config.yaml
num_attention_heads: 10
intermediate_size: 832
hidden_act: "swiglu"
qk_norm: true
bias: "none"
extras: ["capped logits"]
lr_mult_o: 1.5
schedule: "wsd"
doc_mask: true
train_tokens: 560300000
MLP neurons of a small language model. Each row is named by its layer, matrix (gate and up: input weights) and neuron, and shows model dimensions 160-319. Each number is 128 + 32 x the weight over its row's rms, rounded and kept within 0 to 255. Numbers have three digits each. A neuron's up and down rows have the sign that makes its largest values positive.
A block is one neuron, or neurons of one layer that tend to fire together. After each block is what it responds to, as a language model described it from the Wikipedia text at the highest values.

L14.gate34:166128125152094139160106160143135107128111131105157222137152148091165155106175145178092155165197119195136164097126141119114177145137140129136127126076116133145127148116132102116144174101134102119072138114134175091137111092115145113143143160183126157101106122177127131092089178143083136086115149149113073120105100147116123110123211068160160178125100174077126150169084101059156127138113155167094151089108115116039127149132159176128111105084162144169103066111202148137126104144137121
L14.up34:085149176127145144107156100140144175090104091106114156072168040141128143118146086154103155106077104114106198099158092165108160113105128150121150142167091168155142138137149083160141062069147143136120129144166123149163133143152182183137062079106146121139152065185151132155118045081151189133176171072095132095114126142176147103176124083145144103119096078205095138169151141096104069117029112123112102111123186186214098092107130176129130073130145095109123116136076101139153082109143172
L14.gate78:103079084092175117184156126093175131111118182108124202084126109125131167112130079208160100111109092161121158161182109127136092099185118072084103129096130186152110148128130101159120142126109106111090105116097111105159143154138156094160071085147130066133158098130097176099161162188062052140162111133133147103095082122133171117159133137132160146071161146130125139156121091103211072125117124117095111161104109071191112165130142101149128069130113102146105129078149139107113145216045173
L14.up78:167094165102096133141161132132148166081116105185065203148126076136115161121119160165161154128117159146144091113150166126113090127111135122114084141123156139094143186128104132123155191120132103101096118113124140092153098209164127137128125120118065130078125138127111145168126157085089183179155131147201090181132152203066175150176178167095150125099105213108161128144158087119147092107119105142110150075151140166108061174157220134175104086083070078130145136126154212084166112146137138
L14.gate89:176150103097132115151163061135166103106135164149080078124113085090106196090086127152145122117156147155123119130204106132180119117115112123147122114120127125154095135125160165114096132128118167167076121125193149111107066152081126112161165089128162167128101155146116062142124173149120162058108145132163099121149127144091159108193155113081093109123134070132177134107078144153171108160081130091089134134185151073162109074163100157093127139137099146124152104181114150102138105150180159
L14.up89:192193119154122137098111104092131140136147105136135149134128052093092164107121125119139181142145087094147135072123076132126118211149154146084098153110117110132151138100127080090087136107131173085136122108113134168159029126104076121088129134180109081107144097149122124140115142106105141156146138122133124146130124147102131141137176107146139079164107134152145087148104151093114094113118155184078136158124134099097107174140129123139194061135095089129099125147103047119110096187154158
L14.gate169:145061131116161097147128156110105150072191176143150127097189157087145130102123169130158156150143080135065105094156128071156134134145158098104120092041105138126183105125131092081150118069160179131105131111111095126136087148104126145201123144114110101120144095159104142136099146151144121131211122077138129113146184149139146110195138104141183163156187149086169142140109148137090153167135157103120027117092066083092095123121135180122117106134118123159126165106116166169167154176174169
L14.up169:107119165133120171060105118087139080119164086152182136142101094123192091146152142085159111136086113162114153161117113210144156117141125157185108162134151133136135192086083192127126127111098167120139168101091153154143141176101094085176165162130141107119158096170154158170042103111152169136169146116090115174138112130121094148136137161119176108103126069134163105195075099117135126104091139109131134142100094115118104065078183056086165133043097141162118160096146122162089124124134092
L14.gate181:207106055105109112153107178194182145150131156145134083108091133178172138127159165133141088158162080133122159138172123182100156121112165102103179180041108145225184200122120151120132148115114107152143145051059119173162199181150124150128150124135144131144173112120157143097127129134115150100118130185092136142137098142083141118130113158089156110177133128102088098043108042114158078069098163124089170169087109107190117136104159150128068113137057093157120136138108118130118133126149094
L14.up181:139108109107122140106071073079123152136092106186124138115104141146136129164114162138169113112109076094121094130171136088115073184086116149119178099098157112131111095139186139087165104150102135115083119172106165187122148185153103123164164117125143137151076124138075134172110146117100099138174129151149217182194148152099102163133129123119138106111122161097094097175172149105104099105138104166097116149117126141108167117109139136116122129182112072109182173163163215103123133111173066
L14.gate208:159158165121083110114055196122115072120138137147147138126086143043200155132154135141138071149157144117148134113081083152103111121147098062106123114140138142117129149175195116115156138140109140023102092151094124120077150162111147107128121162133149094140064138114140117100163122132109098129060182166109128148126122098090116165146187129116085171134112167128124173185065066139115074087121118095116116127220156140147116100023129186155147096119135136132146136120139127069078106153174120
L14.up208:102068167128059103126111128110062132146089171105148087117124092121130116161177129185095178107194123137148085061145096079164157167152158052111163138150110039148088118076148119171161099168106126149113161113215073097109155121119127133160113133126192173137114122110132097130163150128132132121148163101165150116138150083150174126120152141179102130154124112149142069143065111086119073123132150132136096134106106109143144177054128162084153086097161130124062146117101134131075082145146128
L14.gate422:141142183178162142147158168150159079196095132121094111154133080106135047117117147167079137082152120119097145153124117133130152098073142066111185115085100151096077189122123101164127094114129140131099109113131133161129105188139073127106117110105069146153113069098102096087095160137115147128171188040101050112142102161141167135083182123120143173158114135202107151089147149119157119157132133151143115101088181113152096123069123166080106153088117062188107127075084067143112127124140177
L14.up422:188137086176101146141145122110094155174164150138122149117096157124180105168093057166107173147096112105131182170023148081177193113115111114084158114044084167102156205117142111143102140132129133098086077135122129139194154125104097100109170137089098122147148150149137113173140111139144045094136122125119118099137105135088153131156112103163130129140111208162148085158115089126166064113120114097175162102174141193183169147131128128120133058131125094129133116139164130136156111169104165
L14.gate752:117128150166178177119122158129088142142084125136097139121139104119134113167138091165113110105197169128130114041146168159089211132121164115156125167138099146174149168089148112134136101116080106131092094156135130088188155124153115124149143140097170153147145116160118109073129155162121119134096106092166133081072112104108161104081130135139091171158148179114036114118158110145141109086089123138100191092173105100134100172156128121118164121145123161086185139107146165180130127109136181
L14.up752:117159091138120108139128173095168114154129148196117130093149110168162131137131171123194124077138120172109115055100225133088091071146143103157094076132031157171163124138088131084112153133169115128154112155174070112141069125074209119106128162057069158128130083133153134117108115073126119106131133127162119082117199107168108113129141111078127108136103132152121075118103155183115087145087142094151191141104112091109173053114104160089196148105148134104173115137119113174110142095108117
Responds to: Predicate verb onsets

L5.gate62:073103124103174064135148142157090178043160145093155137103069106191169160162079105170102147146095114098157148104158115175122155134123155145097144178100145152100142123100131122049099154107095119110117121086061113159092122117171042129138108112173109134118109105136145102134182142119181193097071173143153152165163110194111080119162123130160186090148113136120134091106139091134167114177073168106116104120094116124129128072113154116123171122091146092162059109071071119090107165108133180
L5.up62:100126105115131081095109110088105115077186130110158154090105158194151151150128147097087114191145127125150131144150111190123142156144122188086109136124125147129102119048132167126039169122162129151114162163076198130061103158104079145110150173133110162137115076139094144137139107109170138134052174155139124131127109139118085065116102121130187114103139101170171141168180099111112164140135122128088089129061160151149167093121144101123096145131170131150079098062080026154094145164150127
L5.gate88:123147113130194093143118095118093142139104135140181057104128178156102137162116139148072129075141124149110106185158119137224155139160126132101128089044144153103108123121093151044083110180114125115187178132147150119066083101125067094162117147103101198113149150070114123134127101127173125207076099127108112170162109115065087126116186118186166130160103127147119161162147086211131125109124119121104116178132161185135189088124102062127108142160120173131077155082082068140173180146155130
L5.up88:112147115101110125157075155079050144115121134186124092105125181106199130156071111196130150125126169124061133167099085162160110160161155133138102101107173091121094149122056094085167124146053138149143148148113176062082126167137092113162116107116092144109138180124127127124059112123134120104138187126103085154128164067151112162097135183127151129129075153145052123192051155126117109121104202122111101150114113141086105128102128098152074158136166164106113150106151105142166159160101110
L5.gate197:055153054180110129120097135084076081098152080122161135171108146155135091106057161169126107083161160109081131137173096122152176177107121142105120101115116136146103097101121107122145166157050195129143207191121150177115057128170136106084101137080114174127147141155107093132156184122165170072126154163137167116125157102091097072113126096154183058144170148106094127119198145140141147155107109127095159133179108176109079137128107087153131118114090099095125087097133157164123170118139125
L5.up197:114117139147121129125116160093096147142156134153180121113177196140155129128136091154036117141090146153129173117123136090176138073124116192090127131115136125176119097109105138138065180119105142144165157071099153105056131150129110145108149163125173086130150165073162162172147168074137161094133102116134096085121173084122118148132126145133149101130115113060118124106125131178119063058110165093138138154154154117175123132104119150125141154180172111151175196168047156128151128138134075
L5.gate229:141088120129124102114141141125171092129122172146127063104109163153152116177128127140123119032130119103089144088138173129125143136143077136164134102128142119055128062093083142104135110115103121136140158149114127172151112117127047101144097116047126128125118122132102178145085107090170078121111077088090093074103208139117155098124166074173112127170076088073086119160147139127125115073160105103111097080154149127112091111122107103067184114247125131112171133104164140140167107128163139
L5.up229:135113057109101123108095097128126156119134169128113150107128140140112156140139127160118128127104085141136112136096158154097117093105105201155130129090160179117129144106151119122129140136152133128115129145115135125135068081121165136087140093155119116099127165114126115136172088070125137055136129127181153161142091124154097103107131100124178130128114169085105117127035127104099163160108087117166228158157112100128185151089155076017128100077145005103090118106097091092180092107121085
L5.gate266:141160092104056114076113135156121109135209180099146101161164084083132189115092111150153141121094138079068145166105079118185132122189113186178132109163091093145168146139142088093172145077132103105165180108120115119177133136108123127137174119090123169103124153078132063143138102155142139108087140131097110097118145087097103136213129094121148082123167104186119092138055197193169086117166144109048123179120142106121125167159173094093127117119121156140063168127111119068155145172118215
L5.up266:150092095169103154089149160110109125117148178113164204123103121118127192141113096165216111148103113144188074103108127082145040119147066139164118122167114141133151184148171117112108161127149076147121108106135113111149135164135143121161111155093149108088110134146161145179173110120106166106114133180135196137123114137131183170161088125129132121144112089101162130166064163205104107174126175102055168167128122123105117173161100117127108098106114117104110136111087136088194122159158103
L5.gate495:135153119146122167091166137136137111188101160213115090122161194105137101145167095113166094085065142100040169151187070135071137131120102117137090155070111084150108104133157087122152172114133078133134182108064143080119174135150147057138131168103132086128135172138096138159165094148130052122072083130171149206098144165087120154049151161120159121075112118127111150169208078152111100139170152065115098104117124110155088099151154096135076197148125125115137120105086129102119158103104161
L5.up495:078077100133076158139127125123152139146126139133169101189153142099198115063082152159151121118072127133115153139124097054137143193169097163143162142111166115150166135186197141156112187070121174134153128159137168158112105140099117121134180154124146175125158174159155126148169108152161115094104160083137153155086143172108133143134162129098099103141120108048157140116152158135081153168139092156135166112126055132077127091167074143173098120182150151095192224103116092115104136166143119
L5.gate669:110123101159114129113153100141194108105138180084158110134142145146145119137148099137117135096104170157125127164128103082099111098130135046099145077194141082121149142103163065103152142149193119114109154083140134152192127126156165114130067089153165155123136150125139177150151112106115101099097126196157083166135137080119137101191153157110181125109132173169166153171158177172132068121109104114108116117168136113118134116100107105185050151107141115085174142093154156048171163123100101
L5.up669:134068132071155154157151141149187141077146095124169139147174146129173145096162132140155192175097149134127111163118173141177180162117112140128113127178095145109127154193132126047106092125110117115090146158085130131164129077117060131107141171141085162080129110143135129101110168115078136103154105141136108106129088051204099081088151170112163046106114126165122155107147135106176158170130082115117127082147097090185111119106118153209171136128128159028141173105141170156139131141135148
L5.gate770:125160110148176086135119074221170092164098146140100117184180113133121096135151116118124088106174154161167087108134105053169183171154171129115138111114084125158149096121125132100162117129144113140124087146174181050147126121086158038185161069132117144128092146123072119167115096200140124153080148129157115136136155128082122124160186113151129155122126117087160150145094102161144154135119124080095085189138089178144114166053069078132142142178121217136121133130082126133100128193169154
L5.up770:104121065078151091142112126136136162112118069154092146160129087130120103077109113135060090129153157096149089130120081050219120125112141085104081172111077147100134102183167148088109136153081076138131167152074106149125191126159097120124212126144182189151127166150151117129136166121134071159107112145150080119129200020119099053165186113137153145134131076080102108114124063086166109102095124084135128129093115125111140129077094101113159116126135157109137141154065144095113118132127100
Responds to: Clause-linking connectives

L7.gate666:098093141158126214114159157143128166132157153113169184144171112173140159126165117112101176126137124136105131154115177059205132145179134118122140140130143131131195105108098099152129141136097145176118151089140118193133177088098148119133079113120176135137170119159090085092115154158119039161080163128162130113137186110082145192152149135120132128098147123113151143141184194089123143087124123159153149124116114119157161102136154182103139111089158169120105100100109152142175099139138069
L7.up666:130125089181146128148119186109125108157113117175149177066108128134128059127135114096092102152105127173102102144126094104182122162129090082075167129111111075099137089123103115187072195187117178137134111096103120135102142089150174132137153041119110109090125165093101135207104142125141067166109129163163146138145194184138126169115122146183167189157096183125119136116134092086132108123136126123124140061132152097175181126091157171190147093127131164140168189116117147127176113146174089
Responds to: Copula "be" forms

L14.gate244:134098149149134130101094157147152142136168064138139089076140160151156150130209162088100147145109179127111126161111116139114102132133113097183099105078148091150165156135149096122112140142128106117085099170091131180131166127091085092128052120100110183088123127056168134142155079094128100114107154149123158085167166138199107151163093101153104167149178118143092145116134112141071087131117135164136086138099103092108154111113103106190104110172170156117103133085072064067063125162155159
L14.up244:136140149140137169104113112148156113121065121090175140095045130108098145109097141175050149121123086140219071113112125143155094138153136119119181088129151118113174153086100176164139058150168124116100177169092120138101120155114112128096098157118103158180113115147074128096098172174181101134088113138157120155141127076163051135114113163154115167124095160153154122129148141162112151184132129095091105148103154148064108148178173093130141162129116075166108127108141109119097128109097172
L14.gate298:130112135141091092141121177170111135126138118119152155153117212108155139133153132099131156154150103160088139157052146105116160067153135170140123134097077145094152140115136083156043129147107136088123164165124103155145116081120063166211119121148127125154164072066136110111126130156181110109076151122093094077123117151044141162144127127084139109093145134124135108198153133156123154144163108117123129073119125159139130049102130120130143140087086167139159169135032095169155135175111094
L14.up298:142113159172071157136168159174175117072198145104092169039121155150075154122116134149199106184090151151148101198202113159153104075147109182129141176157128087139102118046112136175172117113098115125071128140153135125130138207126109144202100167130113138072151086147145094063116181096153094128117145157137117146115144047093122154100104207140135095121109168063184164120115131139080133154103148128127179147120122150128129103061152090123149164131100085114178053143135131144099140112113115
L14.gate320:111117088165147123144180158110109123161177122127184121091086124157085122161141091125160066124127152102109087191125143134144137111087114106129175125089128162084160099197121138196134121160197077095170136148209105118137158106216074077108151126153054123144128126130153130171148188066200133107071096082142113132137145111102208142124159174109128140064200188146095157175141097122151150142155099142072122110102151128156135122132136100144130138117146112166113139088127059111106148145099101
L14.up320:129100169122153179085128214153117160220171081155131130147132145150142108179126108146140120171120127160153139134152137107119159050180131131185131081158137140101104151133102074143122120116103185105118144097149155166130102130150078103149098123141141114118124073153110152049188058157157165139083187138102161114155148127120128090097125052151155081171119146114177076155135127150120125104146172068110146132115133079105134073130157104085150126142106166125142202122136065108047136169125102
L14.gate367:160110155183116122112181143099176137131142110178095074112106141135161099152130127133110117132126113168102079150123112104110114161100144128160104121140062060121188130139138139125130113125130132216163146166079137189158077108117105094189145204128107070105147211100128121146090129150068146150124114156130154181136222099079188150129114093092123112061083106101145117116123171088076113099142108082108127153157124129105142127203112119162160169091132125113107088101086113132030113105147084
L14.up367:122166142112160152140122079117109106186102150153163152097104144152170101162101159084163120114141169101097122162185134113119105109130122149159097138153139088142111141147137131163101083103135067103096124151141199148089105103092103101090058103190110188139153155156126116134116152168114175146148116116127164147171137143081110126129122188084116119120087096132079084106103030146131101141129098099129094141138117168132152133124089118134197138113076131180110126108202141119112148114132121
L14.gate514:049114176176142142109084136103152157157141165161154125211105106131107126167129147190112130086107106118074182183134152146141165124089166135155134100106127092130168133164102144104114108164163151191121092158180152133057150125134108110153136103113120128183101214069116124125083110095148186111105141081090165086114174212113158118131140098195149168178102135101110143140125129122101184132139138153121124115114083175119113173151124126103178106104139113134149125148147100169086167187087143
L14.up514:094178175088116095107150087165044111119130134129124155132156132132117140151128104141094064112163066148092080174073168119085162177140119137121141153112096092129155132144099095128117082148125115134131133191108173107120179067112140097144179097136105171125130176086110109182122144105160080173151130119091134129091121144113098130078065146160081127173115128153114093110105152103115115175136175088106075102132092158103166144022133096057133119129137214134141069080158092119183103134165095
L14.gate532:133104145097122129133090129134157141165120078144133110186087172173121169144137147148121123112157117125149159138163092091165117141146118106166193150129164165060123134161126155136154143141131102123109159186109155143079130067155117139110083108147155122118081141192165145075060215088134112137109120091105144148138158131113092073135101152145071141138142096148091140096136224123116164111067159117127129079096088036130123143098165142151145136163110177130094123140164142115106148130143096
L14.up532:136133121055111111129151168118107125107119173130150138129028171138152099091122114148129179091129150175112095148085125132121037143094147151132105139124096153166133112146148166077144136104153134148088119179153125184133180126122052160182117090113136115117061166160120137085061176118156075131092118144143161099086159146106114099146120085106177175071106132104160099139131127081085102141161116127186116115104129092071186170136100160152158119091090111146088151098098148130075080139133180
L14.gate533:107103128110146074143155087142105113159113184132097187134103132137212133112130127178144150082191119146171101126159075085158128157113154138142115115104098140099147137125127109118164124113109156133110136125227139144138111192126105118113129160166146172166075111099140140075104224096124087144112203140154126085112136061120122084103122149078090148182141141118107103130129119095149150113118101141150163197152126133083111122102121119139178092115194156096136099067153135148088162087149130
L14.up533:132118123130085160152147118116133091112113180141142114094142075148137129090155091172123152107140189187143114132137153116109125069123086134138134128094104142145196134119117088141102149178089117147097108162084159177166149109098146076100111122117089155151148184096097106147085177164058092153166149127146103113115206095138139157085197100173151138127124191166137145117171096143104122136124139128145136071088119169112175149113151148115130063113132140172099119095085141169139184054158175
L14.gate599:132129124137141157174099110161104164149106130145155173119112096129200174105091131122103109106111125162118065189150144141135074110070121188143103095097161143146153161079121140158155098154119208130112135157107168134127099098118138108176138153154105152087108126090095177129164155105045138127096090160144206121064152095114147114152148079135123173153153149124104135129145132125123118213096114078070147129117173126162156157152151147064093061088167089093144109109169167108109100102157110
L14.up599:145090127118140162114056170144115128139130101113171155141097183134180144164099119115100095102197173157087107094162063153138135112167143110168148157063118092107157095132110071113092138179164153152194151176223129141159135104112082087119227117076127194128185147134177170089142100105135099144106070120160114102154135152113083192150126123127147098128148193135137135156086115116118103151126146114140108090179067147118131157131162132157091145136116108122111152134111108162088143149125096
Responds to: Copula and linking verbs